config.toml
num_hidden_layers = 13
hidden_size = 448
num_key_value_heads = 1
head_dim = 64
norm_eps = 1e-06
attn_scale = 0.125
init_std_qkv = 0.0214
init_std_up = 0.0214
beta2 = 0.95
max_grad_norm = 0.5
warmup_steps = 276
schedule = "wsd"
max_seq_len = 2048
train_tokens = 443600000
max_steps = 3385
MLP neurons of a small language model. Each row is named by its layer, matrix (down: output weights) and neuron, and shows model dimensions 48-239. Each number is 500 + 40 x the weight over its row's rms, rounded and kept within 0 to 999. Numbers have three digits each. A neuron's up and down rows have the sign that makes its largest values positive.
After each neuron's rows, "fires before" lists the tokens most often just after its 100 highest values on Wikipedia text that the model never trained on.

L6.down151:491476410490477456565495469480536570533516579527515458441544514473437522489519555462470470520543458552450475559580490470450461437516441431479517461504520457531466590553476445571545565547478475573482505441549482488496514509417518531525521484512561499551536543516441572483493533501534509432519496468527548563536436529538444540441470505450503513491515558576501451563463546493507535492614535507560494526491546521529492535457477538568531544496468520543452490445493487470542486517524510504549469440489441554453472488521568526534482506566476508456457423514411479564569574529515492500
fires before: "0", "1", "2", "4"

L10.down919:508504465512453479461534526530517544496534429572481540559472471508504560509515457486519567510537407498443453552486502479487436550543527457528488446514519484467457504469478477476485526369489482474484527484508473501525496576466474464514488516444493493530573490549527516425507505545525431491437480570574491468469496505489494531474469497460562499499488466434474415564513458532469535502490503528457536497511530527468467564502536491457520507558478477522554405474540508474427458506478533570552426530461422492446461531505495522475512500521489453472519566471468476430449555501497472534
fires before: "202", "201", "196", "194", "200", "199"

L7.down441:478491473501507570561554467488492488460431506527576409439535461451458488608464557508504514528474507478583492514492437480543470594570556475486484436510473531582497492480523526473545513541500438489462568497449505499514495497501527472528525544551513389491449425494491496442543515492444535488515474523529476556495484507403519509572455495532391506528466492548541516477563558505546510525492534441561509494468456543527555463528431498445540545529532471479497524469533479538429488455447512504466585514457480433567508466460459467470494531475485448488527500585521527558555419569492517445
fires before: " of", ",", " to", " was", " on"

L10.down1300:510550551518513409515559470583455509461522491464488448511455522552482520495447475464492544454421488546518419516560549508518502574538504559529475530542510434490555475500526509441525485480498558501439545462440489486577495523552520534502559520526430388518498512494528510480547458447549486516495499491479503475430431482547445521407474599466549461556593544463459561512525478475465523575473515597489513511574540406533503483495522490494496495548482551556454471452464543522495452436468506524500478498547454502507505504434519530501540442510431527499476488449443486540474478537464571536
fires before: " ", ","

L9.down1074:512381470513485463445537507508480517509478526547482498492516557551418517534487490534521516515508504523506500474543408499494435557518485468465526569516480591508517497498485549454513518434452534503515481520410533543577479497493479560504468533528514436538532497523488427516522469535512476487496470528528453477463430467490519439531489500478491590469451491449485552525528548474457546556485467531472495450478507448475484494467456530474475526440462483511486559511540509506478481441499464554484475545500504487469447504556573567480551466491477507519550451548467484428522492571518511518
fires before: " |", " |\n", "–", "0"

L6.down357:498483534453484559518499456572470474479483492519512527550559520500495509448493443483469445582444495543545519489428516502528591534525430513552494523581506480498525485491477464389393495478492517465554565565496456507482546454521522490571538491468439517506497478525560481445517533490437532551479459567507454512492474479543487521504479498513415543547551513507439536463509518488485509499486486504474576470482564555512514525528414433542452504554495550440447482456525430470378499524477441484519529516450552535534459510486475526467580444422523459519510532565519499446479530456513509509
fires before: "-", " ", "ier", "orship", "WE"

L10.down1291:477445417430653478436494499483489475541514515459518505505498491514465493484517456538489456541488619451526538512465524473480484523504492527523553473434472556511471452503476505479521454523519552500464533371445523449518556508538425467501528493571514477512532512479503500444427484519496568527518545522524531518496454462456412525491468505440458419457486548507477495498525556484470456454549565521513547479483553550503464537464464458463554539438513496512531509478543401496496452520492534494445497523517522476506481460428518489513478435556555498502478447484505539503476483456548518544
fires before: " to", ","

L8.down793:547520465544485542533472483439520539542501529498498488542513466520402529488506525516458483538415474491451523466495445460523547588398533555506471498487464444573495518429546482459499460438489528555481531458482539471446441513520458575538528522506455501469478498459481507502537535526467496508491507482467532494492558585473549509471520460534456505496508508542472479493411506496508568483526432465491432509554481426446507549520515498505426458551503491529496515510515441493454495469486449470431477471462583486529456491496503447480489442536440499492455512492510454447517585473542491541
fires before: " the", " to", " in", " from"

L8.down1093:475545493508451461516450473590526543557492500493501425443462465583501560472555487459555555531445597468497493471530523517476497469516457537550482454523489430499470474507457519516549543496515478498408553515486495443527487487523548497546486473454430537483479530441440502555448457491448476520505537430517593471525500495464487445462499473508470556527514486480479461551455508488512467492493454495456464523542468494520524529511529534503519553520456488546507402542487520480530544443385562494548526512462557487509524468528560510553524529492539486442469549523499532557569448555428511461
fires before: " |", "|", "-", ",", " G", ":"

L7.down713:434549478521523506474505491519483465480441510471497518461536470545491493491520491479527521555512441537512479426494531471546407520429498491488450511539517485446468543513523436560486478501448507505566495463489560452488521467511514486506510466552547476510577490499503497531444569483456451509513471503466523492448491515520550408568497509521490443471480507505491484456503470494525484511508440439508446559509517536531508489521560531540480534546563483440564487546449534514555587546548505517498550515492486537507554531535439473571543512532547519476443528461500507430586547424498532532
fires before: " |", " |\n", "%", " m"

L9.down94:498516561494536490506496565493530428457566460478455507526515523473537489459465452487544522486475511492459555508454593421481463535483520489494507546546511489507536565551507497393484510505490492473553483473509547490590492418488514421507443569537479490401454430506524522502522589457544484484514531543459541530503472515502469467520538518531502498418506519468535549492517472525498525460604539447456567527465486444561454484543536503484511539467515524427527522484478528503465523461492534468383521490550513494478460433517461552472451452540445467513478532457452495536502496513456550488
fires before: " |", " |\n", "–", ",", " "

L10.down1120:522485450540544479501481544520507509476533535541523503555541481507435536502508546580499488538501522439578464454451570493442495495524493523494534416515495471591490455532515404506564507456497512547530443503477518523498547508564508496503527469486419572418520526515540556553502519481526489549472400502497481407581474508527449518512508547531533543541485441519518444469424470457473520477551486474509489476536577518541466491558500525514413439524495527501502427531449570492559533461473413455523491502517523469524468610536521497475494522532570529494531558533518483492420494585481546534
fires before: " |", ".", "1", " Title", "===\n\n"

L9.down470:517467568572468511498559458536494543533516513515538483446464515499501525478462588437445563565471486496458498476443464519478519476564540451524534536538516485459510427514489500371549580469485483557488470543505474472511545458517475475511494532557495518482458439468387448511466543442488447503442509547520554586429493486453484520499500435491458487522455483542519541528484524450434539540501476469520455509476449523471481524491494482541585496403489477486443529531465544566527533528482488537525525597454581509484491469495601408527488570515554511482561482494465496485545536554469564499
fires before: ",", " he", " the"

L8.down763:577548423567494470468513515450520499482530489513538471441517533464508492526544539589439498591500474532453520482461458535471493495462518517487505521450556488579467542481505519539523502510457514475513520521490517561493528533435487540483522455450542446546398549488450450539467535491506516480488559523520515428521560543450488465535495498436444516450501538527511494458532503507456548514512497503498431460563522432515492512501501477424508434556461537477551498531439459569524475550436523429419460478499576468487488575488532503512553577490514501595451564512476536532486608524464507509
fires before: ",", " the", " he"

L7.down702:516554466455490538548430560443456531519437508556498538511421468468392525518498480456493529524581552505502583554528462526480432485476514513558512483505396526497500451503529516513524534560493503498557500510469451462467593562480459446499489402534529476563525569493490480467489511494501480441506500458520512451501475487450567551533446478477516453512488468562510465417488455511482473507419518495549476520505482426564562492481491459520529508417494564536455477535464504546530492472528479477518487418505489517494497508465462515510499538469584466465518494484531467474584569449500428542
fires before: "|", "=", "\"", "===", "201"

L8.down356:498431531458476464487524526480578430465516457479464534502501547514502569521424531551547571546404507573474470503489502484439500549466458463494458463443491451547488516499470594539501498510469519601568561555468468446466528541506503476553588509481493527492474500473427496515490545520477427525414513373527494419459541563429466598486560519491477423439455438576511454541568469501549475538518522460536447479519445526525496446489522491456512520460564470479503590568550515546473522527518504452493477575463552468496428499476505493563462469531475471476520512513525509486477515497494537511
fires before: ",", " of", " later", " the", ".\n\n", "."

L9.down562:527446581511514505505465561555507488498511462443439520549484555466524441483495530510556486548486490492489517498447464554468509450474469417474506510404488481474494485438532489428499454485509471525517533502451568565538512455511486516483513542510491527446498460472473449498523475568533518510540531444465500480541467564482572507520499519465481523506454481440508554477432489515441563489511502530484469469473500525475504452558476582541490464596417551582574464474476494561517493498451578531462489463503486549498500534496499476508499532577510564555509544541576518419480461495512510496
fires before: " |", ".", "8", " Goals", " |\n"

L7.down295:461553553562489471516482513427548464484468488536557453444482479611503483459473456554529467491486485484510514513516487483482520498523454501498549451483493543466471529540573526533498494495484473523471485495491426507465483446523455528504501540515458516487448557542408554441481479498573373540556523441503513578494543510471472563516445534523526594498411473514513461518454450425445555504486436553522544500451478483541520482537493498543574454528525492426490530479439447543424432529510477579490482510506506497451524533431556482597486480428569503524459508534547489489499576478438506459
fires before: " in", " by", " as", " on", " from", " to"

L8.down969:556558467474479527465460536529447517482480430525529435520522501464482502520513487506507451502440477477505432457551464488460479508464544382486494523520439461469501434448486521550546463455540568513487480470526470453460535515472469552517495558543462483445545484541487542473573491535524495534542502530571536469482539530556522549464527490532453479490595554476485495513460548577552489429512498500474462485527565455480523496526507476481514482587494492496551547503457570522480465522529500463596481510495451531518550493520503511524526455551473475510504553451478445478456539509487520509
fires before: " "

L10.down866:507446493494457492537449529505496514537532391448467461506540460464528501439451441521496510425495500505452508482502451515479422531442510466416511483547566526469512486525504561482502485473464524490548462541463595540396521542546492436449501493447475505512495484505527507432537545452528543494499486510465462493509580483521476510529517555538466497538564416501534464529499479440420545483450459473465529466412474493471501490527557559533543478560480537486482515469519494516510458481534453486482503515458469551462457544486488488486520500512454524491556459561449525471523433542463516519
fires before: "==", "The", "===", "In"

L9.down1130:432442492472542493482543454553507498473504475505518406441541512561498457501486565581500540505515533488581570474522469519544508532445489474550549476457460508516487462457459499592548541523463470564517526476477466519501559469487481524427537513540528507481435529489532500549517508502478440537520453447506526546483463457503515446533478459516546518552443498561483446545518527544441483455516557386462523538484533515541492555463528493467457471496481576468518547463528502543522440502504516545479533475443547466459525444545568533430454509538494425421551608510531506451519496498479489533
fires before: " "

L9.down775:447447575514470567468458506411470508529456454524456557425545529459508559522527514492524553480529477567509461561467528500548479538467556508480480524491501432487530456442521461560545482515506464491503499455450472413472485519487525532541479460491500470453505493427490507480487455464510521530508532448592451567523450534453480501564482524505501503453588533583540556550428554482473555505490510501404567538490495490439554464455453555495464451486495498499533570536514545501489495520493449557530510516462453510479500542534524549530477498473455539490493495482552476518563467434516502482
fires before: "0", "1", "2", "4", "3"

L7.down138:520547542498522442464528489475517498489523531416487520513526539517475517446502387502466508510502447524487563544392506568554524519429553454464473506476497570549519492472554441577446462494525500540494443581474505497477538538475529479436531498499478469495559415503455535473478585443507518463546472533448497494478517531468515489514517538513437545480470524452538532545504485527501522442547572522509490442503420492538530522501444422549559468518487448518530394468466494570451468515565529530503494469541500492488554473538463515491454526545594461441490502550474517515526508528547518447
fires before: ",", ".", " |", ".\n\n"

L7.down527:535502467526508488456484507507561485518474542460523453542526523550579560547484482425526479522482468501485551478472503516488517463509471558469484538501502501596488475437453492464470489503490485566481485508516554416496563499496519437499437410527496503545476519531452448472480528513487458563510538445501508472482537451442476521495512465498476504536542554585521505500488535488429529429487449486459440525491491481536554529497571503492511471514595476578495417554530531604562468505531520432524531479451472441474488503494459493470513543474517511412550464479519524501531535507474489554
fires before: " that", " the", " a"

L7.down240:469480466531488487567510532492478453472543535545503497474471523524493443473520523460498461520454482443422475430507452478486530498475555520488481511555474544537458478450520533487497512437470473511504523478435554511566525470497543590498522485494465474533480447527466514484467521460507470479508526538452464553545539552487463578511479492503492542487481533463531496452490474421517471431642463532547542507445456448536500549531479500475470446503513447527515448531523414425554504429447521491485463508496537501488463540428502509500519446528554536485510519434512515463476448436451481565
fires before: ",", " to", " of", ".", " in"

L8.down1332:475431512554447469469455502457482502549549471460526434496474502506468513454437486447491506496461516508472556552459534455533427528464466494508503424550541467561494515504431513516508434461532460516522584480486511517506519582501473470441546447441480508509470456470534524455506522515465538526536486503495505391550539462505543469428528535454476442500568446521501535487525462517547478456568541558542500444424519459489545525476514543508518517532489525583447423555529537502434426512518506558547561537468508526476493537412475567518494485461434409519574517470526468462524503427405538449
fires before: "201", "202", " the", "2", "1"

L10.down1234:394503505515534471472482537515445489508509504542506518396465496483503453531457497509499510479526409521457484437522515577478513463440580541486526526502562455560497494547454520497562513522391503490549533447526504513505590505498452544467450515522478501592486502510514447516511452531514584469525510516474507534380535580457532436536481484536534482456447574525554529554604482513467471494434454460447503503459441505519554427500474436540558513463483545497479537534453456504542474485519477489556429463452525468517476526491575528535468488516444501449543520518487511505501419500438473551
fires before: " |", "0", " m", " to", " g", "\n"

L7.down497:505410483549495492548524538523487448487478472540518459557456530429477574468487486492478467543454487400468479530560524488452467487531547463439488494473529440536529469461537371454425443511557424462494429504510413483475455475554503551477513551534393534514523531476501590478515471484553510552535466539548517485525548522530542497542489441499416462492448462446497402487502490514505518519457455499463520460523560511571617501485559458527519498442438503531437566468490471518524479412475495515505559530488555487510422489547558441508511502475556531502559426508552536505561483501472448487
fires before: " |", "4", "0", "8", "9"

L9.down564:532531451508575522497497536455520514512485496492493557427526574464497570419444497462532502539415459496520466510515457510421493426496540459484465583486483519469534485532528492549477562539490497468555576487455453455486411544494520535507593526527453536477454433515549589477529525461462517544509459447496528504471473509431518506483512459466565522548494446472509423503538546519487451525521522466438472452575535518511535478444533505539518530406558507479508498497505489576438405574555562515498538508503511505547517484534577470452486466518492457496397479495483526488465473423477451404
fires before: ",", ".", ".\n\n", " to"

L7.down539:515518517504432492529492568444497444499502565474459506503532486422479461510477495568425494508541487462559535514468523520520529513495510480542512469545517558513546485497442569553513471456468510492488499492425488430457504490508512462530524525558574535487512540500514490554468454459497544520452473451473473500533587441470453445505443518453440500580576488478509471493543518458477448597476523469493578497457484493477512461533470578527511497393464489528488563445498517475502463573520440460483535522474473556571479495541498426475447494550464592495542473498498527506441476494479543597
fires before: "==", "The", "-", "In", "|", "On"

L8.down308:456546575566494560526436437427444511510474460490561386498520519487476450579505424545535487482477545592488514572548517496490520480472516472580495506460517417516540446491532495452507518487505512509519512441462470493554482504570479528545483456471515482512491507481497484498434410505507450504535483499516441499480531516476524435469546502424518494480490527487479459541461481485425515440505505397411424510558537543453488523524465486515491476519436476515528489459498535540463475492506512470436556464444522507444486458490475513558477538445514505532494567494564502495506552481434491442
fires before: " in", " by", "-l", " ", " on", " from"

L8.down993:440492562464582491470500539503555526470516473556481477470503505543508488458416508516490470498526539511486515493560521484516468543551442506515505492401477509456450465527472498530489494531485504529558482509474548414539582543463468455542428447466588493532411513492553557531470524509517478541550530463549570533442453448525478564467522529453481506554464483491538494453528513518531464536477520560493592559436480508482494500391511452485442453518457482494523441535509535469494457444549491499523503533447435465440560573504469478496500529513439555492526548577569472462548540548402457553
fires before: " "

L6.down1036:513499560439418467542545427396524529520504442564487520488530582427491542444496549455561505474505510454491546500548533519454507497528498559493527462468535453506457461493521474481434486508532447509532522479514431516476519526496537520507548468487494517550494559479485514474489499517504577459479545485549501504589486504496555507527549536542428524471505474559529437562596477533499531498510528580492491394453509455582436429478511541476418543541431462529521467543538490516524529535493459527568541434479541530529495476498444541456468518466451502488449531545492454537487475459530493545
fires before: "0", "1", "2", "3", "4", "200"

L10.down1082:491561512485460482509546523527501455481509442522507420481532481558411472442488519487514518473491471560532522447530454488435466571543412530496506499486485469560578512490496443463533508579462429444544534462530545439498536542586505471492447435470519464488457599522528473479496462515572462427466483490549449486492390467493470517471497474547533547471563491483530464512483484592441488504551567452482427497510496513464456489491527480501554497448514520477526430501516491505513480545540568531513501486429583438485547550463501515547503474474507472537498574328479464459517480496520514498
fires before: "|", "|---|---|\n"

L8.down196:529421495418541499544514560542550499555472475489470543430471495479421485527465579507504467465501475468500564438496521473552449496588507526585455532542465468501440505509532481474492468470475477524479522491471463468432496466530495486513527487518532435455453560495529442520477530457521499463476544481504530472448488484467500499496498575431553491513551516503483488538517528513537526498500429461469437515502535508526519541487506522481465535563483544482438461520487540500493472531472420490587516408475487572472553525443458519540516531549510447521503508554440498438567522475467479472
fires before: "-", "\n", " of", " in", " and", "acter"

L10.down1175:488477504522437482477546504475481530499511516536500516515475491491439507458511480557516488563489469555468523501510482527474436499506495498541444510525565529497517468553515527460529515467497474525514488483464522519415472535534489465510526518468551513514531523495465507470547500509488500497488502471478482489608512482462471510496435502484486539570600526527461502509488447509493506507410515500519509524493499493527541466526501517539520483454475517508508508560558483532505483486472516506515491516475436511464480485511501524491507448517459557506515541489469493510444514487484554504
fires before: "-", "==", "The", "===", "|", "In"

L10.down265:484452474496536486512462482445508501479467493465444415466489417461501510540555468451484471490471584425453491511487468501550491511477551484461581505449441568443539494491424524527496410510496483495456568454532566565473501466466528478520510518554426536497482484486483515489485534558463505520513513490496485524490563567508562543496492452499475458450506494562516532451446486492474486503512437526517500503413480418512536545407446458477532478486507525554548506551445513520493538504384474526525516391474451516563567477477544449439544555486489495467558521534487519556475494556518527503
fires before: " the", ":"

L10.down372:523423517533505534464547429573451494464439460490536417467558463589455522506450526544504485467477491458467440532515495425479568506512479407511519431477478450500535533550543532494505459525476523517498512464492443546592477528521434461467501528526524504539500488494400454480524524491482492457462468500505495490456509595522438523443471519475596498524438507561485486542416525514463510564525470503492534561476492501525418492448373533511515493540466563469417527519531581527464517526525482527470436480490535506495520541516502446497499399479487482543487484478484421497489520477467516511
fires before: " "

L9.down1044:543528538499563495408492531518550454470508454489520562459476535469474526479465451479409533478424401505476504486427503477424505510529541558499495479523508434480525555549546423517460561497431472443515508528515442456414523556542573524541511543555507513491426519456475508456499502487521412463421492531555484536438564413491526511564531506517536565520501485477487501509575484475495489534483462506578499460502549535470470460500530545532548518410480502501508460563508421548494433535476489500499471512533503505539503421549529417454447455485524396512492414487486459506543453532488419520
fires before: ",", ".\n\n", ".", "\n\n"

L9.down814:517537451481519460468506449493490421493536498483479433510557502520537522494497503454492527521557426427532563487560543506438478522473498492526501555492527448504507565552477459470550524535431536425482541561454539483506495475553478476439457527490531487524445506500544503505494530554478549499495474523575463518518509548501475529499544461492457545484427490540536515507577447619494541530573498548370625517517466482526558492487524458482540494483517590559435477435476543498490492506501550521520547482459464525520454544589429471490465481521473532467465521528427486477507512505387467532
fires before: " |", ".", " /", "–", " |\n", " |\n\n"

L8.down1149:437471493496525447516511465532451528487430478522506491457493487510550563547500567602468545516543510503508525446488513492452467484491469547446495439430521545468480508507528498465484579536480461478563445446529528469433567489560482541503465463511468522516500463513568557514475472524515480528460460469530496504474494474519465371506473559490608484463504506468505504511505464506354432494479554519467589493542515493455552518561489532502508444524464467450498551617459410516508574478425491507468552473423530507560506510442493556547468503507502482568464569517507482548497511479458501549
fires before: " |", " |\n", " the"

L10.down1130:502463512527403499544461513527460475472440527499478461414482525513527500465572488489448423533532476508457495480486473540478465526529485487486521521463565539522460547592470438534487461463528535584466525511518501480503478456481472515375522534433553520481502522516581516474552495465577501481466468537535568509513613494529527525542566466518484487452522469527482482509473459525425517477473506517509525595547514456533486539437438508567485462521498517497494464552486539553502501548521516468573539479525485533493504459483505530498480484478429488535480537518512553576443466549527510531
fires before: ",", " the"

L10.down865:496500484477419511525532583418494563457477515502537451503453534473510510460504555474493506585484520486547539513517488551484456493558481515470453478551551562519448405522484525485503506452461463482511530497436461526411434536539461535538474482487471540477436534458554567503493509494538507461484435490502512509465471454527437546482529486476459498568589489493517515510473478432542506481444497541456521539505550494496536493511489530510467504499470480478408472527485554539499484488543528449517541486458520521536474549493554445509540503486530511508516438449482537494449507509448547586
fires before: "-", "==", "The", "===", "H", "|"

L8.down978:567511502518560463535502421436624479406482491510413479509535499463470464417483470537429471482514522474527532557518493442490468501486452521572475470536494543531457524508484566513457487491426509505506442511485467468487533540458558499517511559482540479460421463460519504565483487460507445497527507494510525518499503470418566479490470492497515475530600524383493427443484457501468491476477528491467471447448486456550468518411548496547487497466495556450529488482484526511546523472549564526520409514462489508563508487455472511462470494478586461508510525444511479489444474537496506501
fires before: "==", "The", "C", "==="

L8.down681:394478533519602497535458513510516440524485414473428452522460506491513537477488429544423501465456484587507401566501531481516510518496510597503547454488517513487569479489595553590478579456477489497477584529494428458502509506416430514509530492485472478538462520458439537512492479434468466505513506457459484470517533460533502508509399463547440549504440515572521491533504502555475464438411458470460548512537602495455503436513477567497483484550570574511547440435468450502420490545435476468522459515502514508500514479481495496517471482513484411461467518464481476521516468473486509513
fires before: " in", " by", " on", ",", " and", " to"

L8.down1278:487537506579495524488423512499470426525392455551534514517522511437491521516510470485468467535406470531506602464514496434458523518512518536415549492522482487474475445553407507520543539523489548496440485492578469548470548533545565462507487506450446495465500463467470535558492487514541570553564581591462484521500518521499569493506496579483538509445528530435497510502546546547479533517495478414492446516575541490550489495445501553552538525498481492486499484489497475468561497480504442483490480461442505465545511438418420481448526453501480474457561516543488518462580560450524495541
fires before: "6", "0", "4", "9", "2", "5"

L10.down540:484525552458479501523564450466572537511570445486517517489455550472544575557464524507481504513450458483477512548452469525492460507589478539564575517481530477521473499470471493457467535466456509498478408527468483498549515617484490455525514449538539540531476430517462520527479453492507515491524467502490530490534550497498469477508432529423501515463429497535540492518410437480548558508517426458539495539540467514513508500460490483447516413502477504553547490449539512483482523558482558489485569543438557524505495521463423545500487524487506406491502485482533418489444510475535453479
fires before: " by", " on", " in", " of", " after"

L10.down457:472492437508454488544472485532518538515545451531496481500540493525471448491540453556524477534535484495471517554515490447532507462500496558453483505574485454519541476483487519541547584529523508508535499479525452472487501444471445534481553476451364506537499459466405456517514506528522490455510485478507484464504540509491508512435491497386549430541486545510490468534461463466498501502532538497605516536503506512475545564518435476529464473554553489453466509439453524584458543521504453481554435479477488482431553553494557494485505415527431450504497468564498465494493531468501539466
fires before: " in", " as", " by", " to", " with"

L10.down283:469453460529467492517411507505583509462556471488480567493531519579439558493584478484454492527498452527503436449477488509541432509468474495515436583425451454557472533501472407504512519464455549486458535481494506433494478473542511587565578461553509498461416549440469411530468498419446444514518497414478496504522511411456550553486446448450500471560455443490472474502402497501488477571536482562500479484459494508521560477479488443424513492482557535511513511497506509510446509509474578482484447502472505486526475516524456484459433524573495427546512542412520515569537558495609544494
fires before: "–", "),", ",", ").", " –", "."

L9.down68:513530496541517500524426525403514492498513416549500530433495485532445641536532483449510484575392561505497536510476497489482466522529489592462465471534537506507482535577496542513485473473472462510537515571582473467467515537505489552497538499524471526486462499464496430521521424468464549431512469476598515546422550554553546533465480513534469483471470526516579457475493488446487535536487455528500508532508541482503478506498470511513538505498568501523550500512542474483450463469500488560465535436523527511577475475494504461500579498536498509415526513515490502441497485485447432462
fires before: ":", " |"

L8.down39:462504548439555621525482526461549461571442419462523491480530520474434528482477455526544582472459476527508559551422435507491464524554488548461433566504503500523544504529547504554476472479563454453470477545455534434507474542520467515515450475571477416504480460513398513456391501454478509553524507407524565499550535505447475501484537509496512441469548465551444510507514493519479428562522505473455410486546500453535429509538466486481487572480519556480482452505487493548562575530540499483524577493481478546506498485458490458489505411509474498504491515532498512539571532500476494496
fires before: ",", ".", ".\n\n"

L8.down997:547441538572482503511489503428528455503447500490457445511490452548413449548465475436464539446487453509543527529489531455500461530549539451497478530518485470531450538469586552422484513524507513515449468480423463446516446516425503489490463503458368450515498518547427548470520505444421502456547446480555486582516543427506472487480463563466517567491499566494491508496532556566445498519465485427463535526442472511540462411470502496500459537572584604518461528526469479521458512492514507441481452455502563537541531557453482507491509503434480506476480500511403446511557511570545550538
fires before: " "

L8.down60:480591508565510456458448441536600442565509471528525447473511482593501560497484479539484534533460467540476469499513478438478536513486531515528507483533477480473488496524472590548465465554452470483565535499500505456455459489444458541543574501501449516490471472525449497496505485504396495522447499451506580536514535482492482419436448527427464540532492506496548476556504455493469468540503480469435435465570503516429590527452551470491530471476504531493473520479503479539518488484534458494508441536456566504565453430485523443583471503487480480451531544547460491492507555473441520498
fires before: " in", " on", " to", " by", " with"

L7.down720:499502526405500480528430457547465510556504522509471514552534517487548503431517482470509506467485521543538608515512544457452471558524541549510509438530528543529431516447486411473488450472517502595454500543485466412419591457470567489546528526515482518453537500509468525535452547530550570521465538549537540497526504560563505624486509474438535444541527498488480440513533541489494564530482464481517547496421414482457520496461473467459503514537486451467498555520496473528481505433503495496447456448458519452537526539530504488482472478463504486506471441459501566517504500546537542521
fires before: "),", ",", ")", "–", ")\n\n"

L9.down5:544561490507469513497526489553480495516547568457525476481495520493497531484449454489454547436503558436501483507483560437483488419571503467494503520533509477447508499473498504485565569502452468488561557379542466509619555480527486487508487543485469481512431546520483462507514476530505477500489543439512437496550450509465499516565529513503506547538536535492486486503484475484461538517511434488564437441487453536497517530509474507513554495543428472462512575516530481475437541473526555480515467506530579490471456440454487461510589396507553424486547525456452486471510492480480571514
fires before: " ", ",", "197", "198"

L7.down1168:511496482503526492509541507475517526542485469586458506439489479493426445441530514483499417458479455488481485501536504527479516464582497456508478469447496434449518536514487593516511566496521360496459560478504428472466497459449460468564544453575505473498525388470516496486486487514548527508485490526450520495536565510480529457526468447522532527507505501504552477482526543530466475579433541514529523513480488554488495496517488511498484429517493537536502485515528504480470483523473436515571523469547518486528436481416521463518449537534451550474460542496582562479598432501524551476
fires before: " ", " Pro"

L9.down1182:571509506505556491441466557502484516559450580519466529481429474483527495448476548401520499533485573446502489408467583480544465475504506526498554474561534499444483521497437531512577506441556544501512581523500507554542516524509481448561465568472466440486510517558386481486504477447507472480493508535490529493520534514539552507479484510568464535479450522482481449540551462458533560491485434540503534471479438495516470477532527470519465500534492585495519498518476580515504499522445513494464426501544473445486533401468527492518515417427450533459503505513440491451447541461571535601
fires before: "9", "7", "5", "8", "4", " "

L10.down469:488506451501482514481520480499433545528446541487476522470527473541540422479530527491503473506491523566455487516457462464419501423488530443457494473524517496507421431494499568554410482494524592565544530512490482503486478473519491546490496529508532471508505512468419461447484540514548488502501534492524553452537504455494518541470462429470467507527490516555503476428522453484443541447530472506472422514448549514616438556493454493532481527507542517493499532368475507430374492420508520501500508462432387514499544416465532375507483399530558489528548514448446473503490498480494530470
fires before: " ", " January"

L8.down1268:479452459477466480503494507523495457439486510506564496440518487515568526498503436519515457558534517473521507524538451483432488468482475471484443480582543471537505427497441465509499466532510498554519480466464419560456556473454509495539497411610526575468430467499479610558481519508517454462533509412486572455527477541480544485548515573495540478574522446525560523526531487407434553553526557558461423497503505474430544531573431502448509459480502439464520511597485530471562503473443431590469465530419490511525475478548474548505448522457483536483420531496540495595571560530475571569
fires before: " |", "0", "1", "2", "4"